python train.py --n_layer=13 --d_model=384 --d_mlp=2304 --norm_place="pre" --attn_scale=0.0884 --bias="none" --parallel_block=false --init_std_down=0.00262 --warmup_steps=200 --final_lr_fraction=0.1 --train_tokens=330000000
MLP neurons of a small language model. Each row is named by its layer, matrix (up: input weights) and neuron, and shows model dimensions 112-175. Each number is 128 + 24 x the weight over its row's rms, rounded and kept within 0 to 255.
Before each neuron's rows, "fires on" lists the tokens most often at its 100 highest values on Wikipedia text that the model never trained on.

fires on: "(", "ro", "pre", "ri", "rit"
L5.up1359 [141 132 184 123 117  89 150 141 127  80 159 132 159 125  84 162 134 159 106 124 135 123 167  90 134 135 150 150 112 146 146 168 124 143 100 132 139 149 118 126 128 122 100 120  96  72 155 136 148 108 127  90 126 150 117 168 107 102 178 129 106 176 130 105]

fires on: "\"", ": ", "of "
L7.up928 [151 143 102 111 100 138 116 138 125 111 126 127 141 130 133  90 147 132 138  84 125 126 104 122 103 160 140 115 110 145 193 140 136 148 117 134 161 149  97 158 115 133  92 139  70 117 182 181 109 113 126 139 155 153 119 169 121  98 123  73 195 104 159 163]

fires on: "| ", "/ ", "; ", "named ", "or"
L5.up118 [120  72 121 131 140 175 137  67 143 126 140 128 140 137 129 156 112 124 169 147 125 139  94  84 162  96 111 181 106 140 129 133 122 114 129 129 102 100 131 122  92 132 104 107 129 126 151 118 114 138 139 155 136 139  97 116  89 106 134 187 120 122 146 204]

fires on: "of ", "-", "ic "
L5.up540 [ 91 144 133 113 162 143 129 109 135 134 120 136  59 120 109 121 137 151  97 118 151 127 143 128 112 153 129 151 144 134 156 133 138  75 121 116 113 117 178 148  59 135  93 125 154 172  94 105 127 122 158 145 123 126 137 101 121 124 107 105 136 138 144 136]

fires on: "(", ", ", "), ", "Japanese ", "had ", "was "
L7.up358 [138 133 176 114  91 113 158 149 103  95 124 115 149 139 133  97 100 136 136 124 121 130 144 141 166 114 150 124 141 110 185 133 126 155 130 131 131 108 138 176 126 111 132 172 133 130 122  75 106 196 170 108 135 139 118 175 122 166 117 103  79 126  81  99]

fires on: "ion", "ob", "am", "-", "time ", "and "
L5.up863 [104 146 131 147 155 123 118 121 176 141 106 114 144 131 141 139 101 105  90 120 143 129 101 114 139 120 131 123 125 131 148 157 147  95 150 102 131 167 114 118 127  93 145 105 140 140  88 132 127 164 132 100 133 115 131 138 102 105 152 120 101 104 138  96]

fires on: "to ", "and ", "- "
L7.up1305 [159 120 139 109 138 161 138 137 189 122 126 149 144  97 177 112  75 139 131 110 183  82 134 147 108 135 130 119 139  89 154 122 130 110 121 105 156 138 202 175 118  91 134 104 127 152 119 127 139  99 134 106 134  83 143 131 147 141 120  91 125 124 150  96]

fires on: "and ", "| ", "or "
L7.up508 [135 112 148 133 122 135  90 126 114 143 131 142 117 130  89 168 113  97 210 138 105 171 159 119 149 108  98 135  87 136  68 130 162 170 125 153 113 146 128 130 116 156 128  87 138 107 123 137  55 135 127 149 156 182 137  94 122 105 114 159 132 115 149 120]

fires on: ".", ").", "\".", "\n"
L5.up2031 [ 94 169 124 114 165 142 138 112 121 117 165 134 109 100  73 118 147 138 151 130 150  93 143 119 156 149 159 154 148 152 145 150 125 134 100 121 145 140 118 139 115 150 134 168 147  86  93 127 104  84 154 122 108 121 103 120 191 143 128 169 131  94 127 100]

fires on: ") ", "| ", "and ", "ak", "of "
L7.up1788 [ 31 111 108 107 142 110 100 151 108 111 132 115 160 117 154 126 110 122 143 118 117 130 169 131 139 112 171 154 155 158  98 167 132 121 137 104 154 161 131 129 135  98  90 133 104 127  79 114 140 109 118 127 110  83  75 165 140 110  90 115 118 115 172 137]

fires on: ".", ").", "\"."
L7.up2133 [147 154  58 126 154 114 135 176 151 120 177 124 103  97 112 148 145 139 121 141 174 136 157 135 158 115 158  94 153 120 190 154 151 138 134 115 126 170 133 122  95 125 150 144 154 162  82 157 130 128 122 114 165 123 118 150 153  93 138 143 134 125 156 148]

fires on: "and ", ", ", "years ", "but "
L5.up2054 [ 84 149 127 150 110 130 105 209 124 132 123 146 125  72 135 101 109 138 119 139 136 147 120 126 128 124 174 157 199  87 141 106 143 117 142 107 128 163 132 134  98 141  92 138 141 118 116 141 119 133 137 107 108 148  97 136 122 118 122  49 170 142 151 142]

fires on: ", ", "and ", "-"
L5.up933 [150 135 129 161 128 182 117 157 149 128 136 114  99 127 137 140 154 128 142 126 116 155 122 118 115  96 155 122 161 127  97  91 153  84 177 158 138 107 154 159 120 129 145 105 149 107 114 116 111 160 130 130 119  82 132 121 118 154 151 109 141 159 141 103]

fires on: "to ", "– ", "-", "and ", "; ", "of "
L7.up745 [133 105 114  91 136 152 135 115 136  73  81 151  99 127 108 118 109 145 118 109 173 103 118 147 138 121 141 119  99 135 112 121 174 128 137 116 126 154 159 153 140 116  68 116 121 141 104  85 144 109 129 116 114 115 141 138 112 103 138 105 116 126 179 150]

fires on: ", ", "and "
L5.up862 [117 119 108  92 109 109 129 150  90 155 143 147 118 114 109  88 118 130 155 115 124 115  84 125  82 154 151 158  96  89 124 110 162 123 104 126 139 143 141 113 187 114  96 149  85 103  94 140 112 137 158 186 104 123 137 148 111 142 139 108 105 144 127 124]

fires on: "and ", "of ", ", ", "in ", "0 "
L7.up1526 [107  89 113 117 104 120 124 109 138 143 145 136 159  90 155 112 157 109  98 121 199  97 143 105 105 128 118 137 107 103 115 106  82 124 116 143 145 153 120  98 107 116 172 145 126 130 119  58 132 149 150 142 109 109  83 141 168 113 114 158  94 123 163  73]

fires on: "| "
L5.up1180 [ 95 123  96  88 141  97 131 163 124 145 114 107 154 137 107 120 142 131 118 109 145  96 181 108 115 121  89 150 131 169 137 105  97 113 128 159 135 163 147 145 129  99 118 101 105 123 140 142 103  90  71 121  91  86  94 121 131 114  99 159 129 126 142 100]

fires on: ". ", "(", "). "
L5.up1676 [127 111  84 107 163 153 147 137 111  95 118 140 108 139  99 109  93 114 164 157 115 108 124 124 119  73 129 133 130 169 104 106  87 135  84  95 119 122 142 138 125 121 128 114 125  95 100 111 107 127 111 127  75 149 144 155 111 148 130 136 116 145  82 149]

fires on: "-", "back", "hom", "foot", "ron"
L5.up921 [122 137 131 135 118 171 163 117 124 109  73 163 131 131 141  68 146 134 153 137 143 118 106 159 142 115 123 126  83 129 115 167 121 152 154 122 114 132  90 119 125  80 146  74 172 116 145 145 101 113 139 117 121 113 163 188 129 125  86 157 147 128 110 131]

fires on: "or ", "to ", "and ", "/", "e", "f "
L7.up484 [138 100 156 126 109 155 135  98 136 148 111 115 142 158 145 127  78 122  96 176 125 146 140 154 159 100  90 108 153 125 141 128 131 156 162 121 160 139 131 139 156 130 154 121  90 147 117 113 107 124  96 134 105  87 142 186 163  86 147 125 132  79 137 135]

fires on: "under ", "and ", "in ", ":", "as "
L7.up521 [ 93 116 113  64 113 148 102 124 149 128 159 115 147  95 144 112 146 104 134 111 158 133 127 112 105 112 137 136  76 183 121 126  92 137 116 155 135 188  94 133 162 111 128 129 118 129 127 140 118  92 155  86 116 122 119 145 168 112 155  87 122 127 166 155]

fires on: "and ", ".", "with ", "as ", "while ", ", "
L7.up1800 [111 111 125 136  97 158 102 149 152 133 158 136  75  90 110  90 143 139 150 139 130 170  96  88 155 135 148 137 135 120 154  82  88 119  92  92 145 120 135 174 153 161  88 130 117  96  93 154  99 133 170 145 131  98 128 127 124 153 103  98 156 151 136 116]

fires on: "to ", "| ", "for ", "out ", "; ", ". "
L5.up92 [121 117 138 130 120 106 111 125 134 112 129 103 134 111 119 169 118 117 166 140 145 127 122 104 141 134 106 135 136 132 120 100 118 105 125 123 149 109 151 142 114 118 138 143 124 144 122 136 116 145 133 139 126 114  83 137 147 113 124 127  88 132 122 178]

fires on: "between ", ".", "-", "from ", "and ", "either "
L7.up1840 [114 154 124 139 131 116 133 169  90  98 116 121 101  93 141 121  72 166 142 115 160 157 161 119 143 150 115 162 134  96 153 130 144 139 176 171 148 169 113 102  91 114 177 142 111 175 126 102 116 111 117 144 125 128 123  97 131 121 139 128 114 148 157 147]

fires on: "and ", "or ", "but "
L7.up534 [105 129 164 106 143 125 173 105 157 127 136 126 113 131 138 100 115  95  75 152 138 160 126 135 114 119 125 124 131 154 132 128 129 142 143 132 102 158 103 126 158 167 139 105  75 105 104 113 120 104 142 103 116 112 138 115 141  62 141 111 115 100 111 154]

fires on: ". ", "and ", "but ", ", "
L7.up882 [112 124 102 159 171 165 128 114 141 102 147 156 155 176 116 125 115  94 143 143 144 153 112  68 148 127 130 155  90 118  99 133  90 113 125 121 131 191 129 125 137 133 151 120 116 152  82 112 146 154  72 112 128 127 144 134 120 137 106 102 124 145 139 135]

fires on: "- ", "). ", "\"", ". "
L5.up591 [105 139 126 134 122 119 151 168 179  78 185  99 102 127 162 142 104 122 148 143 109  57 108 124  95 117 111 102 101 160 124 139 100 138 119 115 160 158 127 137 113  76 141 106 127 145 133 110 127 138 131 117 136 119  72 121 120 116 156 151 172 101 182 142]

fires on: "all ", "first ", "also ", "both ", "often "
L5.up240 [116 116 157 138 154 166 167  98 103 113 143 105 161 140  94 144 138 174 144 150 120 159 130 165 134 127 113 131 101 143 127 141 106 165 108 103 134 144 110  86 110  93 181 155 129 120  96 125 160 150 137  85 121 169 144 104 142 144 123 110 135 179 121 143]

fires on: "and ", ", "
L5.up1984 [130 123 143 153 136 120 103 109 137 143 141 125 134 126 113 136 114 133  95 107 124 111 146 157 145  97  94 129  82 143 129 137 146 127 146 151 145 138 137 132 139 130 141 121 158 127 105 157  94 184 144 136 132 148 134 105  91 136 121 119  88 120 154 139]

fires on: "(", "\"", "in ", "and ", "the "
L7.up1621 [129 163 151 112 121  70  84 136 105 149 166 103 124 180 125 106 115 101 150 122 141  93 149 137 152 107 113 135  72 134 108 139 115 174 148 125 140 144 129 130 113 151 131  89 160 108 100 113  99 145 169 159 130 159 125 139 147 113 159  93 122 136 108 112]

fires on: "t", "("
L7.up283 [177 141 126 124 139  97 130 142 162  66  97 108 129 141 109 137 114 169 107 132  87  68 157 135 161 116  81 143 128 136 106 128 117 112 109 129 130 118 122 135 101 134 104 155 130 125 111 104 136 126 170 136  92 138 133 152 108 104 148 103  99 121  50 100]

fires on: "and ", ", "
L7.up1923 [110 121 159 134 138 129  77 136 143 144  99 181 121 151 103 105 138  93 120 112 135 143 146 150 128 144 137 140 153 113 126 141  99 135 152 116 136 145 102 119 156 166 140 128  79 176  85 122 150 121  85  90 120 143 132 115 152 137 116  74 105 115  81  83]

fires on: ".", "and ", ", ", "0", ":", "b"
L7.up1777 [ 98 114 106 109 138 108 140 120 151  91 118 149 145 153 152  98  83  93 173 131 112 135 148 125 116 121 144 133 108 139 140 160 129 148 123 171 136 161 144 149 127  84 133 124 110 158  89 129 160 189 161 132 117 123 151 121 130 122 148 119 121 185 152 119]

fires on: "| ", "to ", "; ", "-", "– ", "Unit "
L7.up1368 [ 97 115 145 151 110 143 140 139 131 119 122 112 128 119 106 140 137 152 125 151 134 134 145 102 111 164 104  98 164 165 117 116 131 105 144 129 159 106 146 117 151  88 129 131 137 103 103 124 146 104  94 109 123 114 133 134 154 134 158 119 122 154  96 132]

fires on: "\"", "). ", ": ", "of ", ". "
L7.up2167 [128 140 115 130 116 153 110 119 142 147 167 131 103 148 125 120  84 118 133 134 118 131 140 162 130 106 107  87  97 149 135 122 108  83 133 162 149 123 142 149  93  88 101 122 109 140 172 192 132  99 163  91 132 140  90 155 153  96 129 121 135 115 193 122]

fires on: "it ", "It ", "which ", "ing", "th", "it"
L5.up1905 [128 130 138 128 109 115  87 135 145 143 112 131 164 138 139 171  93 153 132 135 117 153 158 148 107 153 144 112 107 108  98 105 128 145 182 116 163 163 128 151 163 131  99  75 156 138 127 178 121 142 102 120 133  92 138 138 145  97 106 137 128 115 102 150]

fires on: "it ", "It ", "There ", "ag", "az"
L7.up2000 [152 102 109 138 151 158 149 148 164  96 172 119 126 146 162 121 151 107 116 102 130 155 115 163 121 114 152 112 139 108 110 117 129 146 157 118 154 123 137 138 106 152 126 103 190 147 174 163 103 173 104 103 121 106 162 149 134 101 122 119 133 110  97 127]

fires on: "is ", "(", "197", "began "
L5.up74 [164 122 110 123  99 143 107 105 158 126 105 103 175 125 106 168 128  97  83 118 102  94 173 164 123 137  95 107 152 133 119 112 157 127 119 143 131 140  98 105 129 123  74 121 106 135 110 133 118 135 127  96 118 144 121 193 144 124  87 136 100 122 128 124]